{"positions": "learned+rope", "beta1": 0.95, "seq_len": 128}
MLP neurons of a small language model. Each row is named by its layer, matrix (gate and up: input weights) and neuron, and shows model dimensions 16-143. Each number is 50 + 10 x the weight over its row's rms, rounded and kept within 0 to 99. A neuron's up and down rows have the sign that makes its largest values positive.
A block is one neuron, or neurons of one layer that tend to fire together. After each block is what it responds to, as a language model described it from the Wikipedia text at the highest values.

L7.gate292:43 66 52 53 51 55 38 47 43 53 48 71 46 69 65 39 37 43 56 52 53 38 25 49 43 47 60 45 34 29 44 58 63 28 60 35 61 41 46 42 47 37 53 32 54 49 25 56 48 51 41 20 54 46 60 67 33 30 52 41 52 41 55 57 41 61 54 51 63 49 50 52 56 41 45 50 50 63 64 38 62 39 53 40 40 58 52 46 55 68 40 65 58 38 49 49 52 48 65 40 42 47 74 35 54 52 53 63 54 51 45 49 23 63 49 49 54 54 41 30 46 51 44 57 43 44 62 43
L7.up292:45 37 55 51 40 54 47 53 44 64 57 58 48 58 48 57 71 51 44 60 62 40 49 46 44 34 50 37 53 46 51 43 52 54 61 57 60 47 48 45 49 44 49 62 39 52 32 48 48 46 28 45 59 43 58 55 41 39 46 51 30 48 36 55 36 66 62 36 51 52 40 67 50 52 57 60 38 66 60 30 66 49 34 53 42 43 43 43 52 58 77 45 54 57 44 37 42 61 39 65 53 47 66 46 45 61 36 40 61 52 44 50 63 53 63 46 62 28 51 47 55 48 46 46 46 48 46 42
L7.gate304:39 52 70 34 45 37 46 46 62 48 68 57 34 44 34 57 35 58 43 60 52 38 53 39 35 42 35 51 63 18 44 56 73 50 43 54 63 40 49 43 39 50 39 46 45 49 57 50 47 51 43 41 54 51 45 73 53 43 35 49 31 49 56 20 44 41 53 60 49 33 61 47 63 32 49 58 52 47 43 49 49 54 52 47 60 41 53 51 49 58 33 32 41 46 57 70 58 52 64 57 54 46 65 53 47 47 29 63 44 44 57 66 47 49 65 41 49 43 52 57 51 47 51 54 51 40 42 38
L7.up304:63 50 49 50 47 50 53 40 47 57 37 36 44 37 50 51 42 33 52 26 18 43 55 38 40 48 49 47 45 47 59 54 51 31 53 50 65 62 45 47 61 28 49 52 48 47 51 57 58 40 55 50 39 51 48 42 50 42 46 51 57 62 64 47 55 28 43 58 49 50 56 53 66 39 47 54 45 26 57 47 30 67 46 42 59 65 44 52 53 62 40 57 36 46 63 35 53 49 48 45 58 29 50 78 57 68 43 59 37 54 55 35 62 38 52 52 51 67 32 50 42 47 40 61 50 45 39 58
L7.gate392:67 53 43 44 59 44 46 45 57 57 47 58 42 34 41 55 58 49 44 56 46 29 43 35 51 50 38 67 53 43 70 31 66 34 50 64 45 64 58 44 51 34 54 56 42 52 54 60 50 42 40 42 59 57 29 48 49 47 58 48 37 64 56 59 53 35 61 62 48 62 57 41 55 55 69 44 51 49 46 55 35 59 61 39 58 80 36 52 38 46 42 53 42 44 67 65 37 34 55 47 58 45 54 63 41 51 44 54 56 38 53 44 67 42 64 71 47 38 50 54 52 48 55 64 58 32 38 42
L7.up392:64 48 52 56 56 45 27 61 53 56 51 49 43 59 49 61 46 64 52 51 37 48 44 38 42 38 37 68 38 54 62 23 57 37 56 52 77 46 70 43 65 47 44 58 41 60 46 57 52 58 55 52 60 61 35 47 66 48 47 61 44 73 38 56 55 49 37 68 55 62 56 56 55 58 47 48 41 45 55 60 42 64 62 57 47 47 43 63 45 61 48 42 37 38 68 63 27 55 65 39 65 40 39 46 43 49 44 41 47 35 49 53 45 33 61 57 48 54 46 50 66 51 53 43 53 35 41 51
L7.gate610:52 52 37 50 39 49 41 36 48 56 41 50 37 37 37 62 51 51 43 54 44 48 48 55 53 63 46 53 61 34 45 41 48 66 42 50 44 48 53 40 53 50 61 43 47 43 47 54 56 42 38 74 48 47 39 58 55 53 35 45 43 53 54 55 38 58 42 50 20 45 71 56 50 42 66 49 57 44 47 49 53 46 37 40 29 43 47 45 56 62 64 53 54 47 54 44 49 37 59 41 37 36 57 59 10 61 43 60 46 52 44 50 61 57 45 53 31 50 67 40 32 45 61 59 41 46 37 38
L7.up610:44 56 50 34 21 60 55 65 44 58 70 59 35 57 43 53 40 54 63 47 39 72 51 42 60 56 36 67 53 44 50 38 40 37 47 45 48 43 47 55 50 24 59 44 60 45 51 55 37 53 42 34 53 67 48 56 45 59 61 51 56 42 56 59 59 50 52 56 27 49 61 74 51 43 44 43 65 40 48 62 47 67 45 50 44 55 45 57 67 46 42 49 55 59 50 53 49 61 43 39 55 58 43 56 35 50 42 40 18 46 46 60 48 59 59 57 25 39 37 53 40 47 52 57 58 57 51 54
Block and table boundaries

L6.gate423:59 35 60 66 34 41 55 64 69 26 52 63 55 34 41 48 62 46 31 57 38 55 56 55 77 38 44 34 59 49 46 56 56 49 51 43 62 51 48 62 55 55 41 41 35 43 46 58 44 37 48 33 45 33 48 43 55 57 52 43 56 48 72 48 45 52 59 47 50 39 64 67 61 53 55 47 62 39 50 58 50 45 37 44 61 54 45 57 53 61 69 42 60 52 55 59 55 58 35 41 35 54 48 56 50 32 48 48 64 36 19 42 60 58 57 34 44 55 31 33 54 48 48 48 34 39 41 54
L6.up423:59 42 50 55 42 48 42 58 52 67 47 48 43 48 62 51 59 45 49 52 55 65 47 66 43 40 54 19 48 41 60 38 66 57 53 55 43 49 67 46 37 49 55 40 55 39 51 48 71 38 50 59 36 43 50 55 64 51 48 47 51 57 26 57 61 58 61 63 44 39 58 32 56 54 60 32 71 60 46 45 62 40 45 46 62 40 44 53 44 49 38 50 48 56 47 51 33 61 49 32 63 34 53 58 51 55 49 60 42 58 49 49 52 35 46 47 40 43 23 53 43 46 56 31 65 56 44 44
Possessive determiners

L4.gate117:57 56 46 37 62 59 43 47 39 51 49 61 56 55 57 48 62 50 54 62 48 45 48 23 44 56 63 63 60 55 64 49 65 46 55 22 41 63 53 60 32 55 52 64 65 31 64 55 41 46 30 54 37 54 51 51 36 42 48 46 64 61 38 51 55 45 58 61 53 54 44 47 59 36 39 40 48 53 24 35 58 55 47 50 40 40 61 52 40 56 38 60 41 48 45 44 59 49 63 66 39 36 45 51 38 50 40 54 46 48 62 57 32 45 67 61 57 46 56 50 50 40 61 60 42 53 40 45
L4.up117:49 58 41 54 60 67 49 59 60 40 45 45 41 46 58 69 46 49 62 60 52 45 44 49 44 67 38 56 54 58 60 59 54 47 42 34 53 77 50 75 75 51 35 46 53 29 45 46 48 48 31 28 54 62 68 47 60 44 53 52 55 46 50 43 60 57 63 37 75 41 32 37 70 50 46 43 50 39 37 45 58 65 37 44 51 54 60 61 53 40 62 61 31 48 43 35 59 42 65 56 51 38 62 53 39 48 46 52 38 41 46 48 46 59 55 53 51 65 43 61 43 46 49 65 47 37 52 60
L4.gate196:48 57 52 32 54 39 45 54 50 30 37 42 45 45 48 48 56 59 51 40 13 44 31 52 54 55 49 50 62 60 57 58 48 48 43 55 54 58 44 33 59 38 43 31 66 51 54 54 51 41 64 41 32 60 43 53 40 53 59 47 44 38 59 29 49 35 59 34 64 40 35 60 53 42 73 46 45 41 56 43 61 56 46 25 64 52 58 55 52 34 45 44 43 48 42 42 75 56 52 50 46 56 58 66 43 50 53 47 50 45 53 55 46 56 53 53 58 46 54 69 48 42 55 47 29 37 47 71
L4.up196:34 61 37 29 40 43 34 49 52 56 40 51 52 51 59 42 28 54 45 56 33 56 39 52 59 50 32 34 79 52 51 59 49 49 54 53 40 39 40 49 39 47 49 32 56 47 49 50 56 67 53 65 36 33 46 62 60 36 55 38 57 33 42 47 57 44 56 42 59 56 42 51 54 48 54 66 48 40 42 46 44 58 52 50 57 54 49 60 53 51 38 52 39 58 51 45 60 52 36 57 30 44 49 55 50 45 57 51 54 44 48 56 53 49 44 52 61 46 46 48 40 53 29 44 38 54 48 59
L4.gate250:49 59 50 62 51 25 32 62 50 50 45 61 49 31 42 62 42 55 57 43 49 62 64 49 51 63 57 44 40 41 44 42 43 51 58 42 64 74 47 55 61 47 42 62 56 39 54 57 53 49 32 67 45 45 55 56 37 38 44 44 66 30 54 58 29 56 81 47 59 60 39 44 47 49 54 43 53 47 49 38 56 49 69 51 56 46 36 67 60 44 54 61 34 52 71 58 53 68 51 41 38 65 47 54 38 44 43 40 43 62 46 64 47 26 45 48 40 58 56 51 37 58 41 41 42 32 44 41
L4.up250:30 59 60 40 54 58 25 41 51 55 48 55 56 58 52 47 23 58 70 41 49 55 67 59 50 47 30 55 37 55 44 40 54 46 57 49 52 65 38 51 65 54 53 60 59 38 41 44 65 41 49 38 69 49 49 35 39 65 45 53 60 47 58 55 46 70 31 50 51 51 52 46 52 40 42 50 40 47 64 27 59 51 48 37 44 40 58 50 45 45 50 34 45 50 31 45 45 61 51 51 55 48 61 56 47 66 55 37 33 58 60 61 46 44 58 43 51 34 49 55 57 53 30 54 77 52 40 60
L4.gate468:62 49 35 27 47 68 27 44 63 46 48 30 62 53 39 43 42 50 54 56 45 58 54 44 44 52 65 62 43 59 62 64 54 60 56 24 45 57 42 61 45 50 40 41 52 38 59 54 57 50 51 52 35 58 53 45 47 62 35 39 58 31 30 45 38 64 53 45 44 61 35 65 45 33 35 58 51 36 60 48 49 49 51 48 46 54 39 59 42 54 53 37 50 47 37 55 75 50 50 36 49 58 36 45 45 48 39 51 46 52 55 55 70 45 55 59 44 46 73 48 55 48 53 48 28 59 41 63
L4.up468:37 35 31 37 62 39 48 39 53 45 48 43 54 41 55 34 53 48 40 34 59 57 56 64 56 61 73 58 59 36 56 46 27 37 29 41 51 58 59 50 45 55 45 64 47 58 47 47 44 49 46 47 42 53 45 43 52 51 49 47 43 77 48 53 77 48 39 32 44 41 45 49 61 26 45 43 40 47 29 45 37 63 59 64 41 66 44 42 49 44 55 33 48 44 53 50 61 51 33 37 54 50 51 40 56 43 48 54 50 66 64 40 46 56 45 63 51 31 52 45 61 40 48 59 46 57 41 55
Infobox block-ending newlines

L7.gate153:61 45 48 61 42 35 34 51 54 46 61 57 64 35 30 54 47 43 45 82 62 60 71 46 48 57 44 31 59 62 70 47 71 70 59 47 54 46 52 26 43 56 39 44 47 60 46 69 58 44 60 33 43 45 60 37 53 56 56 46 41 50 50 38 56 58 74 55 43 57 49 44 52 58 47 57 45 54 56 46 76 40 64 62 62 39 43 55 49 42 63 47 50 41 48 43 48 44 46 51 50 54 39 54 50 40 44 47 71 57 53 55 37 64 77 45 34 39 48 45 54 57 48 46 64 51 53 40
L7.up153:31 38 57 53 50 49 44 59 60 57 44 54 63 48 54 50 49 42 42 48 55 60 57 44 62 47 36 51 58 48 48 61 50 53 57 56 60 55 49 43 52 39 67 47 61 41 67 59 57 49 57 33 59 60 46 52 57 42 48 62 46 49 45 55 29 40 51 66 49 35 27 39 68 43 47 42 77 45 49 45 44 48 63 52 45 66 59 48 67 41 49 63 38 41 52 65 51 63 40 61 63 55 53 52 53 48 54 57 54 47 43 40 43 28 56 45 45 25 46 33 48 27 53 57 58 59 55 53
L7.gate356:39 33 46 41 36 49 44 61 44 42 34 62 48 45 46 47 47 63 26 64 49 53 53 58 59 48 45 65 42 69 40 39 42 67 50 43 52 39 48 54 46 49 53 43 55 49 62 36 45 45 41 47 56 62 73 48 43 55 52 50 41 35 50 60 44 69 55 54 31 31 35 43 48 63 39 52 54 63 42 56 31 61 60 57 46 58 56 41 40 58 47 51 40 11 31 57 53 51 42 19 42 55 49 46 59 28 57 48 54 51 48 46 42 53 43 54 42 51 35 64 43 51 39 50 71 36 52 50
L7.up356:49 37 47 55 41 45 60 49 61 55 27 57 60 40 45 54 66 66 54 31 47 41 48 52 70 31 40 53 55 53 38 45 38 54 58 45 37 58 53 56 52 62 44 37 53 63 41 58 49 45 48 64 51 52 54 52 55 41 39 54 49 59 41 62 57 27 69 45 61 42 54 61 36 49 25 47 47 52 42 63 60 50 63 52 31 43 39 50 49 39 47 60 59 37 32 60 64 39 40 47 46 58 52 51 43 48 55 60 48 34 46 56 64 50 50 54 57 56 53 51 47 38 24 37 60 39 53 54
L7.gate462:52 39 40 36 61 47 41 49 54 61 52 40 55 61 46 45 62 67 38 41 62 62 53 60 67 45 60 61 52 58 69 53 60 35 70 55 60 63 45 59 56 50 32 55 63 48 57 43 40 51 41 61 35 45 57 63 50 59 40 51 61 51 78 31 54 39 60 56 34 43 47 61 44 44 63 48 58 40 43 57 37 58 46 43 55 57 56 54 63 57 46 58 42 70 56 43 53 61 58 48 61 61 43 49 47 54 44 57 56 46 37 50 57 58 70 58 44 32 51 53 52 49 47 54 68 52 53 37
L7.up462:59 39 39 71 59 41 47 61 56 55 64 48 40 58 54 55 65 64 42 62 60 54 70 67 54 44 44 53 62 45 54 56 40 53 66 48 52 48 53 50 52 43 38 54 60 36 30 69 45 47 49 43 48 50 47 58 61 58 71 55 64 70 38 46 70 62 68 52 58 52 68 45 45 58 60 34 74 58 62 46 45 47 31 38 52 36 58 70 43 37 54 65 60 56 52 60 52 45 60 59 69 43 54 57 41 45 46 46 69 51 57 57 47 50 73 59 48 36 45 48 49 53 61 58 41 58 53 58
L7.gate576:39 46 56 49 48 35 50 59 49 60 46 57 65 60 53 49 45 41 46 48 33 56 55 55 36 53 50 40 42 53 44 45 34 50 32 61 50 44 61 65 46 43 62 50 52 70 45 57 57 55 55 30 34 50 45 55 48 47 67 44 52 66 70 56 47 47 52 41 67 48 54 36 50 29 53 54 44 38 55 75 56 30 47 46 47 52 46 43 50 54 43 60 50 49 60 51 61 45 49 38 58 36 59 30 55 58 54 56 54 57 44 48 46 47 63 38 61 46 49 62 64 54 34 41 66 30 43 56
L7.up576:50 40 51 70 53 42 55 45 39 46 52 59 53 30 52 51 60 44 42 53 45 32 53 48 66 59 44 56 50 48 64 48 52 45 70 58 52 42 30 53 46 44 37 48 65 51 60 35 47 48 55 54 54 42 43 68 68 49 37 58 40 54 55 58 63 57 53 51 56 63 39 34 63 54 34 27 48 53 41 51 36 68 49 59 56 45 47 31 53 57 39 51 47 38 57 57 54 42 37 60 70 45 45 44 32 38 42 52 62 56 37 43 45 58 58 66 50 41 36 59 46 49 43 38 64 63 41 54
Possessive determiners and 's

L4.gate43:58 53 56 64 48 48 50 67 39 24 45 61 46 45 48 65 54 63 55 28 31 58 40 44 35 53 41 52 56 39 41 60 45 48 51 45 55 53 50 39 66 26 45 42 57 61 48 53 31 46 47 54 40 48 48 36 33 67 51 46 46 59 59 42 42 58 48 46 41 41 64 24 48 68 47 33 55 43 44 43 55 36 60 50 65 49 51 69 43 41 56 39 49 48 69 38 45 49 54 32 50 58 50 52 53 47 68 65 46 39 52 52 50 56 44 54 51 54 59 49 65 41 47 54 66 44 65 49
L4.up43:57 46 26 43 62 55 52 42 61 53 38 61 48 47 38 48 53 65 59 49 50 56 42 58 68 26 40 36 51 43 45 41 57 67 45 43 41 56 49 46 47 49 55 72 40 60 52 49 42 61 63 53 56 29 66 50 40 58 57 36 61 51 49 61 50 43 48 50 71 58 62 66 59 66 46 59 48 49 55 58 49 44 57 33 38 61 40 74 37 64 64 48 51 41 51 44 56 45 40 65 44 62 42 69 47 62 54 47 55 53 30 48 55 65 51 59 52 52 37 43 50 42 56 57 55 41 38 28
L4.gate58:55 50 49 56 43 45 49 65 46 47 32 54 40 38 48 61 47 59 46 57 54 39 61 40 46 49 43 37 71 32 38 39 38 67 54 46 49 43 65 41 63 50 59 59 45 44 49 56 54 58 44 55 59 36 53 41 31 23 42 70 51 65 48 56 60 61 57 59 63 34 64 54 61 51 59 49 57 58 49 53 52 73 58 55 41 54 55 60 40 59 65 37 43 38 55 57 52 59 48 38 68 56 48 57 48 54 61 58 57 47 30 43 43 66 44 32 42 56 43 25 55 49 49 51 48 46 45 41
L4.up58:63 37 58 60 44 40 50 64 60 47 46 52 37 43 58 46 55 44 36 51 51 56 50 52 42 32 66 33 52 53 60 52 76 56 57 61 53 55 51 39 62 60 48 49 50 61 50 32 37 33 48 54 54 42 49 67 62 51 57 41 49 57 42 55 38 31 50 59 67 29 57 41 50 49 59 44 64 49 46 75 32 62 67 55 45 56 50 57 68 66 40 40 31 51 66 62 46 75 46 46 53 51 47 55 44 39 64 38 49 53 37 44 46 43 39 37 46 57 29 45 44 66 51 40 43 38 53 27
L4.gate411:45 59 50 66 56 50 46 64 61 60 50 59 56 26 41 37 48 56 30 53 44 45 48 55 60 43 43 56 60 53 45 50 38 69 47 44 44 51 46 48 64 43 50 61 54 53 32 38 55 45 56 42 44 41 69 44 48 63 27 47 33 55 47 51 72 62 61 45 54 52 43 46 52 33 66 36 65 57 44 68 59 52 59 53 54 46 57 61 60 48 45 43 43 29 36 42 54 51 48 61 51 48 50 47 49 31 58 44 69 60 42 49 51 60 62 52 40 39 47 30 50 56 47 31 43 41 47 61
L4.up411:51 64 48 41 55 61 45 49 68 50 60 66 44 47 52 33 59 46 50 49 49 44 45 43 47 37 44 51 58 25 58 52 54 67 56 54 46 38 61 50 49 51 68 46 46 44 58 49 41 35 59 51 47 59 70 52 46 60 43 40 50 64 38 42 56 63 59 50 47 46 63 46 44 51 41 45 63 49 43 66 51 49 74 53 52 43 66 53 52 61 54 36 52 38 57 68 49 51 50 38 46 61 49 48 47 53 50 43 38 28 52 43 52 45 60 32 44 45 44 33 68 40 54 76 59 49 48 49
L4.gate441:59 57 54 35 45 59 56 52 61 42 51 72 52 43 37 53 55 59 41 54 49 51 52 45 55 30 35 43 46 49 55 40 50 44 40 46 44 42 52 45 39 44 46 50 52 69 46 43 54 52 52 37 28 46 49 58 37 46 43 68 52 52 52 52 42 61 41 74 61 53 50 71 61 34 61 62 51 64 63 59 62 46 57 67 42 49 43 65 63 55 32 37 48 43 47 70 62 41 69 49 55 49 40 46 63 43 55 38 51 57 38 59 47 48 48 66 39 46 56 33 60 49 48 59 74 59 33 46
L4.up441:53 47 67 47 36 70 42 33 55 27 55 68 45 44 50 31 33 59 46 51 55 42 38 70 61 57 33 64 47 63 52 54 42 61 65 46 42 50 48 51 58 50 47 54 59 52 32 54 47 53 48 38 41 36 70 52 58 47 46 60 40 62 63 31 59 51 40 34 48 42 64 45 51 53 43 55 61 51 41 43 56 32 72 41 46 33 46 47 53 56 49 37 38 57 67 45 54 42 68 68 71 47 43 47 41 34 47 55 68 41 63 44 54 48 42 49 47 45 74 45 51 55 42 51 58 59 62 42
Possessive markers

L6.gate406:56 51 53 50 63 46 58 54 46 40 60 61 67 44 30 53 49 52 49 44 40 45 47 40 35 48 50 36 33 62 47 47 49 45 46 43 67 57 56 48 33 63 49 57 46 39 30 70 54 47 45 40 39 42 59 60 33 46 51 32 67 43 43 58 47 50 57 56 38 47 36 51 35 42 61 56 38 28 48 65 46 44 43 57 49 53 55 48 60 59 48 62 34 56 48 47 56 66 54 42 41 43 58 35 57 49 47 37 46 58 46 56 51 52 83 54 40 48 50 60 38 53 30 66 42 39 56 55
L6.up406:42 45 45 44 52 55 48 69 58 47 54 57 52 44 44 56 47 53 60 44 43 66 39 43 41 49 58 41 49 44 43 39 62 56 50 42 56 90 63 32 42 51 44 76 30 51 49 60 54 48 52 60 61 35 57 50 45 61 51 49 34 44 34 43 46 40 68 59 65 53 69 45 43 53 59 28 61 54 49 58 62 47 51 51 41 52 51 54 39 46 50 50 52 47 32 35 43 43 40 48 37 63 62 48 38 59 43 54 61 69 52 66 28 49 56 46 50 35 44 59 48 41 59 61 35 55 51 67
Infobox-end section breaks